MLP neurons of a small language model. Each row is named by its layer, matrix (down: output weights) and neuron, and shows model dimensions 426-639. Each number is 128 + 32 x the weight over its row's rms, rounded and kept within 0 to 255. Numbers have three digits each.
A block is one neuron, or neurons of one layer that tend to fire together. Before each block is what it responds to, as a language model described it from the Wikipedia text at the highest values.

Responds to: Opening letters or syllables of romanized non-English names, mostly Chinese pinyin given names and places (Zhang J-ike, Zhu T-ing, N-alin), plus n/a.
L5.down13:115117132152082151165073105097136125102090066117164138073128127106166126132099156199125090159170128117140098108166175084076144075152173103145124123157139127108109158158131121177134148128163209198151180152111169139151090163148161075128144131126100130128128087139125131070104131177149150141055137187106094113120151101096152129155141144144138074064144042108164106125131174135126173182094174098079208102153123054157101115136098143074139109154164094155149151088114156106163146197160200088099132139080123158162077147198147142116133131120145128136166140127121116076090175170108171101104139196113106085085174129133114100113098125102151103159100120114
L5.down151:126124116174158084125098065134095132123141187095123154132165149097152160091143130083193132125058215154135138106091138143142118127145133077173130065145107183102186188109133042161123137130132176077100123167114139136130122090130148117116127183099086156130180150191188109174124070140166153188165060092097119142109160110136140143080125158148146111154096093084151110100105159150170126132138147087139112146081101090158131101151119116147067125134119045147105150101155137175073142189165121158093100154158110110129153105164104102127111186149122088122182092120131145161107097092135107136106120136136143117151189164080206100097108145143135132101022154155
L5.down290:140119130127170074081092122160141177082089130101126094166057132123111140091088148094102182026055154105116091197172087143091179139144091116104159103137139073129152135166142086072141109131153115131131138109105147138111138091090127109148123214122146189091156131104141138149081137119152062224096132053166163182109138170115124192140119159103076152127091136102147109104123083060126132089136151176054140161123099099135132161178123125106110099146142155073091140083089145154126118105179136117164114164140143182176170157102159125097148124152146113113133127106116123194137098130113066117114068158139116062153120185189131176135141138130135148141135108103
L5.down571:106151160116177189113125158145127078141094190145093150146117132085049134122092157148139100164100154123126130136170171157151113155183064109107156126151133105141112095143079155069152115147087110111170157076143104118142134106161132096160056070110145086105136123128209077068137143165122159140126108086100104153160192127133130145187166097086143173097059138136114161102158097100147092166165154149119136098127152103132121085152155091132148131105130162104165165146057092108162065092068158144101113110114116179143124118099155159150188126119151087114153134125140146124193139074145103138068130069094148093111152208112090156136120161111120085190164182090
L5.down659:126091130147170122082107106136145082146143127100060095091100184103083088093085160120135136038077107127124102100125087047196143163064050097081135119165133123139135117093165126123195160045143094163159127106131130147144144204151139130163115162090158102095139092141123092132162128081124113090115146083073128168212122084136150159113142078136160145104131145094086142100151083188112142131105102154041153140145133114154113144042131151094146165125145107117197165090167109176097086117097065123093142118140061082129141101083164156157107132111078154100199091162149093165098147112183078154090151133185088096158102114157153135078107099117119130094125098119
L5.down666:130097153141122151157104087107114120056133084141173089148134198163127105101151190206173183148102160133128137140121120093146117093142131150166126143135105147183195163115160144112114132087065139122132121104107173125140143110084095141166147159085131111098094139123113115090130133132174155119132172142136089114173164110139146138115126124058133160129099100128077131125124215152122191122132143073111147135091108047054142069100141112113134105141116148156182166153096118102090119214094111085114115124187093127097081093115119077137121120116103078106177155173054183148108129135148162177090197172141122140134097140105110093141094059127163194170163104142
L5.down864:142160126138118153146101084117161095123166152146115101116127145092147141109199110090161125157070042104130134100101121097142105094123108154141083154126085066052128210110115087093136182129098129160109098157131191142118132074100138116120100055168131116225093094100118152074139122136081133109166093189157144131044111099167135149136090144145160110172165158145085140125088154125133089117095106118130108141092142168118131097132155095108161158180111118127196143125133069099069129121102141125119147160137153081188172141111103105100133148150084162118116102119108173152107121166148124123137058065106091154155127163137144134111157128174171166129128142159
L5.down1164:157126085141124155198108096146133119133158166095082147178138177092123106075144131123187140173103158130129113132067105076101079078111148165165179127106125141099114083140156209157131103076093051135155136203119104154117118127150106109159111153129127099096137109130069135115143157121144086116149163111127153132146102175092091095083135103116102151100167164107156163111105192153154140115147122121195178115207135166107133086136157122102149174149179113081183159096150131135117131120218111084140163155140111088164147074127150125155132093141081089134116147066089138158111112176052096110050125087118097110106136184155162125072143162110181158102092121130
L5.down1235:139084072135120151090065047105094147145083141146182117128135145109111128123130134072100075124127055175074093126090128151113147133155132069122173143117140153158144114168142115089167163157124127123111115127132124152093095135164184084123109105143157090119120175111099162114113127141084073092096176095130197154112100104119098112096143128099135144116105130107111126147088157140036093120160068140134101089154120104135173153117187108150043171115110128124170168167165135120156151068164147149113109170172123108158139103140112162173139119100150146127149145123141171121111155053106125175138054151122114108148172144086117133147124128145096172120130055077
L5.down1357:100152145123118109129102107137129127115118083124112125107146137134070087079123127017152133208083163112143094126102122072152163107086135171113124082131129139157176078132125126156090119081139117132152118138104114139138099142115115128143111077156131140106139118150121073153171120126132107101041154111096120105066158108144078158074132131099122115130086139098121138109129127184078121138127128187127101140099109157153134098103145135126115125131083072165098136146171129127058183064119173137202141138131223143121119140164194129105133122160101203098095138098110109123113183131102130122109094142153136112095130125108135134116159101132151162112116079115
L5.down1497:153088098156116102121155135081123162141073177145119097123163098116157086103139057125099162112095154100168172135101128106154150125128119109115136119157099131127110125108102119125145095109122141088069126174233185108086102136126141198107122130136144171097127109164106122141116130145135075162130090089106104100178062109077063123151146116140133171098120127100167142116136130132121135109164187116177115130161161117153114156101125144169190113126133151119086156095135129154028099128122084167085160161197087153079104144108101044126109127184149115140119108090130082170149179126160114149148064194079126092061141167121209127117134118154141110187140125137
L5.down2025:144105151058110145109076110058177143139168116102136126111145164119159190078126175135067181099113157085113126077126181092144100143122146123100117078105137173093093171074070227114184103105163126103145120092055116196153120088140069141113175121089122109165134173083103152131113098133200166134142190094167162101131122103135128135105146086052131169134102156103067148096137089142159155106116184177141179146103161133090139123132107193121081100154129099161173069175098156143100168129098147098158107163113119164161133097112125104131103144166096155110110109111163084147157143084134078069109090121113172099136136110130094171150159109127088063160153138151
L5.down2150:101145087095140096113153092040112184123095140194102066139113100068144108156094119081102145154126180169160121129140128068165093105076115089117131086085165107097091145066116151117176126093146115138096108121151112118075072094159117093093100135053126109130138114156120140159117132111094093146127148143089111138151142110094121136095074102072174164103138131066123157155157118133105087108146052062137097145105106156145123136145129138167115199151094139113163152124137199120152235101147180147121157055118143139190167097102138159150167112113133130101119147156154119096140079120133101141137122153123101076139147123112116081068091201070108168133108168115
L5.down2195:095123105134156133113087171094117108096102173101134164151060173163110189133191092109118126122149142100168177097144096089190114127105114113148145134181181114140124142121069109167167144157112120148145137097069080079113112137115166133152099113121117112123145126100134085111092142135123179141156173133130148114054102139149092134114147073106132125118156079163088095186085135171221104181177147105113134149137122106110197084161134166149076113164130073158173078112115148141160141077119136102167065203137098177171163149159119115112142145169128122172143122156075148133094182157163128088116141154106138112130130110107119175178053089128153133144182088133
L5.down2340:134103102065145138161130110146128148120100120110142127156139137090143131134160134115132155152173198122067110111111107128175113100150182133098126145138144098155146108060126157115083117171082127083144071138122148196126147094105193127172128159151106068170122082088083120168096141110143118096151124135178148139170157087099140061195115083131105152184145148152105168160049129149165167177161138140155110117174114133136125119190156130175082089139164186154141109161154137139147155147157198119179144148108175168126090125092139085117147130118068103187164149118162147065147112085129164088076106159197119125099129159113108140150104114112104133116129175094
L5.down2420:167135131068135219088126085135138142099058101132165108113142094120146101130127153178156119170084114148136105118125137115157092048159158130119062129161046133164145139081174164131149134077201136128102142134105119140080163125126140177105070165135088131100135122107103110093116200103127162177114195127158158133098136097154120116156149130181161110106092119173123197136066132168145168069149129152095076113103155139149093177102143185142081141130124136109193161140131129121146165154103095095140138174135085095176102113164109108152127090152111064161118130081085154065135145092141095146147185139125107145131150146143112105143123086127163148079079080146

Responds to: The word "in" as a standalone preposition opening a phrase, often after a comma, period or parenthesis, e.g. "in contrast", "in this case", "in May 1974".
L4.down413:197132101120128173078143143123122107100095123125103133094135145058102106114116130101083121137088107125116132032161127114128168179147120174142112118152128100136163138168111099143128159140175086128102165185157173121094148110135142200096102182197207084159168085126110141113088132080132157085056141142126118165124104159101171106140089079113156118096087087127104166100137086112107145138137152083140163123143108094144114169100135100142142118085061143166152159123138139131186109131186131140145160107116125097093094140090131079171107138109101174118153138073097118132165119138095148111146116139143140114170116155126225164168128136154102194158074129132

Responds to: Inner word-pieces of non-English proper names, chiefly Chinese pinyin names (Hu-à, Li Gu-oying, Fàn Ch-ánglóng), plus Thai, Turkish and Arabic names.
L4.down645:122108108129127148124099133169096090121171133145120171151172121171179098146101086177106204102143190163145155151136102139151086121140154113186107135103138116102110126119107161127146090135129087081100111166166141110159149135169176107145132195101081104081122159136129144104133132139112054162164098075094168175125111131195154188156112099141137151137091092121176127119090138102150133142113194108113157147123083137171094173149165087121098129087152115152083150119191140150125103126151117154138176157148150135119122127154116084174063145068102159129149136101059171130138170096138180106131114191113170096105167086143176103108133083141157085135081132120

Responds to: Tokens naming or introducing what something is made of or sold as, such as Oil on canvas, made of fabric, cream cheese.
L4.down364:098126081160175140137111133084149114116111127071126157107081184105076149136105140176077111077086176135181154168125109119185111070137136084106123073140082155092138097141123120120152149101135074093191120067114114114110139093153122114173127066146120120144099192124140108091135083154076102148116127156135157150149153190172086163182189127086080198192128124144213116131134133081176036142077090074123131116092168079163122155134126132133125172136134153167139121166088105108108088060138154119135056073085107146096102118150112086131127130165148102112124127033178099115112152076091117140155148095118128157142154127136129092138115127152141125196149098124

Responds to: Adverbs and nouns that frame how usual or specific a claim is, such as sometimes, commonly, typically, in this case, previously.
L2.down385:044162106170153098176140157091086089152141182159147122110127183115098130151142045113165086139153059112120167134166142151147135137083169186120098137144141135119110094139166098093101093134123106101113122118123131161124136084125160138131118141130184088152128135131091094120050089112109138100122141113170166147149180116091134171191092137119104106114140100203122088128175111116125149145130166139124186128153117127154085116085155150140125084114149148189135128141138141143100107129164157197166095111115144146158098155099147123122129121136182136100140092160086083114134172136121120156160153099139130132135099178070070059086171149152175105161123114090
L2.down456:086184115140181118193149192132126098110099150129161111125118107179101168133125129179126081164138139124119188060143164115114119155115152081106114163118116118143085114146110134107084149154091153127098153123113094137155126147116123158118203132101180090215077183130118134127088109096136158098120099117162111086134180130107121127171115101133131130149154099123125125148157097179153172097151162133069157133130115156157101164147107133152171129167117162166131126113139154092131114133102070108128035133155156121128119094112110177140169150133105095110142132156094098131147069169099173109152130141138093134123047096138151185114113143106133135133116197143
L2.down1155:141194152116083091126121121218082108154132201154080156096103122141098048149128123166182122117165135132122125106123142140096118143141147137194121101151102147129176130123137070155146095114139102157144143121124114152134110099127136116190074140147125085160122137124142113192121123155110116114080145104115119111069162165087114111218154069189127124144124099114100104204147107180126149154092187122112081146099135132195148105114182094094127154127148068138108144082107161134103110062091148132135120113153146146109085095180155180117077119050149113057119122153148168131159139117145099077099082141081176092178069187127135176100149154057100168067086149123
L2.down2106:094104149118102136119166163107133076172173153056091155150133141098109100037111125094106092092095126126142097117119115103143089151092188104118110175150118145096171147105091141090075147081137141113137182121122089072149110111137169152084137099145114167151120123110080165093082124146192089097164088118158098157110086097116153173145104132141076151119122132123118152100127108159106160137108136113143148132167119147084206096123170069146141154126108135059082126144098153096144139103127099183116119140098159150156206089112156128149161138118145087071111068147101175122136139163102138091120129133106103165099136166121137132150174137098124124175167122053

Responds to: The preposition "in" (also "In", "From", "By") opening a date or time phrase after an event verb, e.g. "purchased in 2005", "In February 2011"; sometimes places.
L5.down125:112135098086059116128113158149100129171155114130115171160118071160148094114149149154140154130109166142143135127133162144165159126108126113112119169212096087152139132107133092105139101117112070094088169152179138110100167106135043168151182135141080121145144166116156121080140151107176160179153108134141170109115143096178100090149152150124112151145133125195120096161097110096144158138123123121154154081115157137143113115136105077106146117199128175155106107151144156102152195082139113127098152095155124145091058129137084120152100158057186137116087197156159084139110146130144113124154198147200152142163128167112155176151160139162164098060136145154
L5.down143:113102073113166163135119120169139117147137056145136189154143169133130145139120131112126093127166144206106096079136135126119168100163107158161039133157113124142109157116136157209147107139103171147109153117127133093131149159082111113114109157159146108160152163095116147081113177165056156141128166111167110102153110117141185113088069187098112189100150069093120097166164105176119123068174108150112143154108159139158140143083117155121106106104103139125097111122160094112175105094139151105115109126143103093168186132128155056134124188172071124115090133167080139124205152100145063142106169244096161086132120145127161099100142111161195110131200116142
L5.down466:123172193105169190150121153133128124166109142116087097101145138122088083149153091071104121131129121138092109058076183148113157128140138111149104130128130127140121091120135150139099114147157111143104155130164142082125155003112157138186122161136160099175122154145094154083139056108147121101062103172115091138139128113166082091109178126175074112162123054109109131143044080052070094185196102146119125096209106132142206116085148138133124136100124153079122121105100162069121118098118125157176146128148183109099085144121108106166160139166119177139133172126089163139133167104094063134116132098171083173126174181093144110157158084138202134174122084118
L5.down655:121144159128052114122073152155089166164086151092116130191170137105152131132128133180157174095179112110123129156064083107113094128073124120159161121127188114130145112108109176154085077124071099128123108131135092080156072101128173145145123110167143124188087098137141131179111107160152122073108161141100112111164117173155136161102121119146137133087122094114136092173122082082162145121142093118187141173198127114138068118146134175124145184097136133116066148162060090098151141116174105150151122073151068132138146183129169143152095056069189048152150145225141115114151114146110184170090117044089139148102108109153114135101126125078201151079104181123
L5.down831:124180214084126156171151087132135123190186104142146124162137176186122045109152147075090128141134089130161163068150138151164128157154179184169117110069164119089115116111113181162136130129062017131131122129153180131121107139146088099117164062184189134114139130044176102071125118152137097098095086165147152127136180083113138161058140135116097073075091122122133131128106119154172156131150079083115158153080125112143113125140178105145154096125092124150141112137119138128134073131095117100123088094141107128074153138127098120152120128164150175085098175096163141224108149127129146135101150214126108058165090185171164133114120125087117139156106119169
L5.down1165:166135121154141102070147126126122129172144083142149144149098174101076080093094127093078071142071102185122119119167090135149110055137147090124182129121115107168097095161107164127169128099127111084121088192141157059164102110085164130120219133144151102192149141168132111139114148133163117198100098120155136215090143099134087092146150147165099176131093117111198120113089130171136137118096142081167164169119121104135109137175155120137144110109146057169125089116074101161136127075127106169093095156128096110147120207078089135106119129128198134138111168115153126159134126117122062108060194146182160114172154152142152140153044117131149128120121159146
L5.down1202:113168175086180183107133150078149130101154127104177141118128064152164127153159102111144114117125112131113115072110124128133187159160140158185094080090116136145180033139141180174159099145125111125140157117105129115096111110183060119141167118125146095124152130092169138113131156123090169167104116136105108121183175132120094163073089139155119091190145147099164101102147095151163106132106099097126153139122139125145105168103145087176078071116113064119118079160100165112119102195118110174131079114120143132144075167109075154155134142123114175108099104135146095089152108101125151143063140130150109094087097157120094112123074106081143173125121093132
L5.down1290:151130079067079107103125129129110151108167123135067133163128153036102103136175154164091137156167061116090150059096144121123124148229163206163020170116138087122149143128120133119138157161132145175153120151096163173162158117167073141143155125183169068152133075118113087162126148165183226069152147146108091124135138098162108147122125078136139119158133096132131176066143138162087113133173146150133121094110090141070146112096182147143118068093036150081127132151147096093140139127179172076145130106101108102110108124083117094087097108182104110212138142130172106135145183119145094156110106164095153112118107155158167148139081132150117159127092150141
L5.down1295:111130129145111097160161057142130162112139116172079080157120110086111111142162110113140114134079099118151111101096210138095169138167158130132115110138115166127136110160191107153157211138120171112188100143114144100140166118050097166143172141114134140124098101094147163132075148138122173152150119178154045104125155162123236158177120063134118092155146076149117138155166068045114100088138176170169152177117106150188100116122088123087173093197138181128148052117146122127159083134143138139134148155125149134138163155131101135172073127075069149080088145123159097156122092136192115136080128102129102148074137171096129120135096073108164103129154092092
L5.down1319:138179158113124145139103095133174171155139110109099127202044067089153166171112083083102141136093046143147127115115137145107081135171162158099086111071132118155073137135172183130137132189073120190148179111086144128105165108145084177164124135153154134130177153070122152128084120121137122120080185137103079164120107101063128041156097107137119126185094104164140174128074096136092159089130165063100202082109116155139157129088108093171194167069132168145114164099120097131104106120140116151139171108137149181103057152103097068145162112170136118160098162114171136219147168077091145130133122141099109096158112157088185121105114107160159150116070140123
L5.down1470:143091116140154152111155124136161156116143099165121161116202126176086135118132182130133155150175104179180119118105143109081146150102130124106109100199094143171099140113145133129152107107148153153133107139128163099076106121093213173163152077088092124121159161243091160120139143123147102126140071189128133069119095100156104157102109161109065118199201155115162099111056075071111168083168070128139128104150150103123183151135106086083164162101104135138130090146127105159137122086101156103150123150121155155091153149189155097164168126121132154192117130139154169184136139132123184099077147132189133099148161087114253133173116171122173127156151197129
L5.down1565:093111123094164129068112175127118157148103086123183118148141132083128113161114108159117106140124112070123118111184107089130202076209124119076061144122154094126111116163117123155162089135112107147137121157146208119176117131139093150083136120128139132164182143107108101138104082111203134134102208117160112103129104166126111081125095212093113071125165115113101117129123047123166151112155140163081176139146162112126113155084115151150112100126064153136127088120119111119148097143125154124152102084144126170122115170152146089153160170124059145135108106161121106160088140138053125089115122161112098175194151169180140160118124191083146143112080130103
L5.down1847:108140100181159155122115151079110092130110091099109118108090061132141109141107227145128145174125123127098171087182113133159135071183100063146167116124127127135098143125089151158159117137097142121150135167117161128117125127200157124062190196164126112180160149152222086142119088134150116160109120089182177173106094102136140112158185114142166129178118119132155109103065137152091163085157175140055143156199077127080142189061141083114156096146100148135171174113116041127137124134125173132071192105098169129080134119117127149160115157143118123158136156106141101115075137085135075068145114139134137131147129123148146056137104138114131126142155139147
L5.down1939:100098072087148196145102146105127149081102088110070126115150106120122137151115140118059091170065123082163134042093126117166136188133132147126139102142097127112089086118140109168155055153082143081118142092197154095144157112088104141107145124167126113142126112141125121167121114122123122134158149119158180148141122120088179163058130136099157143092090112131084119074116117085148158163170115161060145135139161128147169101119164098099148154109094116111117139131135105121157101145163101115181169154157149103100168125134172098164134134142150127137116147092124098142120154160112144109145079150092105127153145117113147144145127124198149124114114175157
L5.down2116:148108096111147112107161149080154160120101086156102124129112126105129118087074074165143121201040130194168091147157140138189130196149162188150074110126075136126129133132137138156147137166103120137137141118114113077170149114124105140111155156125156151127088168167134160121085132159226109088170147128159109070108070146086082144103122107140136079153129124110119156125083104116186165135148172123098165171158081119158077124107091091066087117156121154166158117122140142163086129135087107079097081095133132115109157155066159090111122111123077184154162136062146113128136162151138092134126116148143088090148109157143152152138108121163152138107091111097
L5.down2187:126161119107155097107077145083220103143114068138114106111095073116122129164199104203141115161113096100176161081120144090129179085155179083068129115094093132085128122150128100143127130179147123161118188180122099143146103165121158101099129223199120099091107080097079161094140142133124156085146157136140216102145106136107134129134095083085125153133130107135153124166089165176081134069150159156114146136122119130133116119161138121097120108181097113161147117123160196102129101073119113099161104149204167147103145122095113102137160119140116131165142152110164101149099173150150186134185094080117147186159106162161194109085133114137140114108118143159

Responds to: Connectives and word pieces where a material, ingredient or substance noun comes next, as in "paper or plastic", "Oil on oak", "butter, sugar".
L5.down21:138131174255145107147117094154092097132121082145116174110095133063131181088153154177121148162113111113150110135128081121150097092141116099132156139143084135148144186168138129096142095102154164127137125106141128131141163072111133134118138132122161091112100078146114105092132078125129122049138135122135107127102096141109081164110143105131086178106131113150110136131150079149176092101147117130124135096128127125153112109127132092169095167137051097108115084102140169073156141178085175049096166142090152129179091170087075097101153169083126079120169133137083129138091173098145150105098155104086147149089096148188092184147095117203083075156164137099
L5.down43:118113145117152139178158126150131079173140068136146146105126083126169140076131101128130147144123137107108132154146184102120115134170139117170083099091162134116112117142158131132137102117138095094091126169095164025065138123103177181163155158221115123104117087151089107108162160122080097112131168101116179128144157104083148124163111155068107059179105160109109127147083072153110158160094172108132216107143149118145125153130132139160082164151110156184179180175144122132112168134114136117069126078114120085148174151127139129113149211122098130117133092080098178101169132124168161111092202073216159117132147164130125130103132078114129180109197132116
L5.down100:117053091169137144061123170140113099122150130113148139080057140126153086108117133161144099119090149083177131085097153177111155156141084089092123095145138131129168115167142104047172107090107112125098132093174097172123142094152089109154138149174131116134083104152156115131123121107163159130131128121071095168128103164097073179085126176096076148142183150190168139165106082111194174160148089087132158148139122130167095105146076164158134152069129095115151144117141130119131077154150152089082089134086144145143143104176153115108123181110140146136141084134188112165111146117119194078166083073152144160120090127099098143111091159109148117180141124123
L5.down148:126110089109123127126097127131103143123125116114121104139102164133089115091102146117127053205122139151133089118089096106149074079111133094144090104138124191134107157158089098064128130174095111179140119131133182158106124110105114090144085168117084129134093172094138144061141075087116131123125107161193154092080095096169127137123146168118135050175089087155125127049127122087189124152096123145057119133090105129196184119136156132128097173083140163134141099147136127173082131180087150044096176102110113120138114155119056105142126181132133160166135115162078124166070099147102162163128115099160203165156133124177134144135069142119118078144152109078
L5.down196:126107143088108163142185141153129118077121133127160159165152063156122107111085173122117167105147179079147119116125149115196098148130128127123141100123087155089170148088096061104080138119146142132142129091151109079118113133151135151138127126126091093107163188150148077119128139121040106172112085096118104156067177155143123112118140073175140159161054129155093105132150036105053099161138098128127109174174126115100123175094136211110084148099144108113076096142098089079132091053148183110064127109166173114134076131134156090147120091163160171144167154095166147125101193164156122137176120095124092139150122135175092127132067126158126113117126044145
L5.down320:088158168136161158145135143122148080153118106104192111155145195144185172092092094079081131107080126125148114146107122117086141160136126168080109125141120172099144111124119068190154184120105133183136104111097140165182117126153126135164123144140152101121198105093103140131152094129170119111140102142102148048118163184138146187094151153139133117087136169181052096092103210158092167128113109134107176126100069134104130157130199155114106156122137091140176090106157111101105188131089122141089121136142145156164115108135204120118161053133130111052105092127117141204101170084165188116068168101121108157119145131120165094145163034087105128102171154098
L5.down615:120138138111125122114130167126102171155108139087135099132141147115153112073150118164099109152185108123126065184143104111110150096106157129136162147095098133159178136171085033155110167062156134110153127132161157151130144167042142095080101140168102024136121161103093101117101145084123118161107094092102121117062100174151140130085132142154083139173107115178139125176089129129147193124145131144129084154134094139153129141183161075160131173100111093146108052101165123159136106105154099099089085145126139123157142109104053144124111117104167117113126117161127102114122142148116085157174181106104108182171140143192139144058076106138164155107181131085
L5.down765:109131083122154059109132172110133094126115109139123169157053115183148159140146082124158134121158106122160118146105101101190078108149096060164128046163139153105094155136147116133154146165166118089098135127108120106105146110183152143164132150128148079123106152092112164076162101156141118046156148182146102163132153166107115160081162136142167092077107125083075177121153159140156153136106080076109179095138100140108132140187130188136135144140127057148120118144118141145098153131125075061147139151136149165153108115087109092173114203056157153112124131173157138088131098155079140096123123141127096080091143205115161106119101144122132126134110084112
L5.down992:187141159093141169110125092048090130126156125100136139153163091164118101110166148067134119101135090139164118139178163145108138152142145184185123106099127106124130118065120128062124131166141117177129095122123154145108136154071115121131129132210123050086138093160188115172151136113106091098158090143144143119161126111149117083124116193145096139206093161132073111093197164111143185126167121134090111090101147115123150106136160101110152140167177154149102114134166154099212141110168144116082102123147161080189136173097110099168167126146154138157164154180192095179155212131099109160153137142156173146124074104135128081142126114031175073149090132119
L5.down1028:193116096122129059129153132163166131105162118065174186148082142091140153116125148097095114098084110165148138089125165065151101146114124040097150131101082115153122177124097129162134066130160171119091127169134082199127137135114076145137127123144102122087102134136098141134108121134147061125109127119163152116134125145115059062168143138157124100094067074137204075135170189165106174126118124144098132123153205078139106121117163138204108138173099124167168096123081153112183019149227142106127132131161093118124135139118112172090160158113154123132106138112152099100174137129108107149172141118134068139187106103156079084174116155120128176084180112181
L5.down1108:124118149217200140161129111129170110157191146076115091074154158076159120157164112167131114105114136142149183143209123096137189165159132148161147195154146151095181156146101115157073136143130156117122096125091139141135128096137124103199090124137121033146083093092074163097129140125165127170188167216144148134124123140141171150103125147035121122137088090198056141086170111139117158127090111133164127186083137082116137143076131186143112169122104144120118159091192156087090150120135092166134161089134141083115150144120086092114126165193112086138084125233105174136135142145081159127121144172132165147100136138129141112112108107094111167147080104138
L5.down1243:145096101123128132176128157140116148117125123104117140120175130124143133119159074175089078147141120140164126100150151127139125162113107203152187088108099152197190147139109103152140070171124120192084135200104107115195119176096189102143089087167121092112139113172146122171135135140075091147107128110016144113186101128162039134147148113153111116083122115126081123140068136108130086111138160137086091121133095116147182125100116139135074123120108145104138172074148097119181117147153177162099081128135119140128119160114120104129212123125122119125136138135155119114184145085191157112125091001118138167144111149185127127096143174146155127142188116151
L5.down1549:127148122163146130171134108152136157091135152126059114169083097109160145156177140150149146078100157088111137060182138172079147084122102158060145096190117121153182190123121119128097083095116156086150149086117089104137106121123109069151120122155084122132134121093161158115120128112158106164151092157140189081121185122094136175078161114105166170116158138176084163143134167116097092091110148093102160115089075143092127132144157100164110102134169112082104090061144150139123147133122220111099071186134151137117132127151072176167098135188145027132161038135123133128113178103139109111134131118131166171073095092049091106085125160155091118121119104052
L5.down1590:157145145117108110080132153182144141095112145174104106107131113179122099149078104116145156086152142129138111090131115133125106150125095144204165136123059137124126103169148178078120127153175118116161101126138104140127136143146134078176142113178139112153152122124128083050129111103085078107091167123127160077121181087159127085078150097112129085151149133126121115106110174086154172147117187180179109131098121125141169144092111097162112135125124109159154128169121150108088071105134129153112107098168130128127099115096156137121130068161138172056129104174115159114165137116128144155092117145112097113123112113108113166127105074200203141115102122116
L5.down1591:146094062114122132111174155037116106131133084057162137136088170159076120149148132184120129061138173108163106188118151110130093125113154135089128109065107159095155090102141125127128096181111093137167161145093072131166115143149116136145122175140120083137094194109141115109131094160058148131111078154145120120130146160194121157141142203121067136102116172100116128116117108142110133133078138059145131084105144109114135147145090175137092194115156137107125142152160074117115059151144124151133105159157066166117113129149111127175131119143160080085102164093097110120111123100119102152084076112139210147197094139087164110082079178124160106193159084112
L5.down1945:095116137110143176089134214150109145135173082144222085176091153126133078112170075104122170133202121152177135101081139136095111086077168125102135079144164161132102121125184143134104135105082124110158130117134124128103156130148057110127118133100080127170156178098189136148141191101149109174151117123154127085145117117195207099174146154101161144044104098154134150101110092103091127174096138108109144048149152110118100165113069134110091133101179080143129132065125149164102046125118116117241135150153139131111136147097116119120091141125144108150115154083078139164163089113114143110096149129194147117104109152133142039103132155118124123162171139079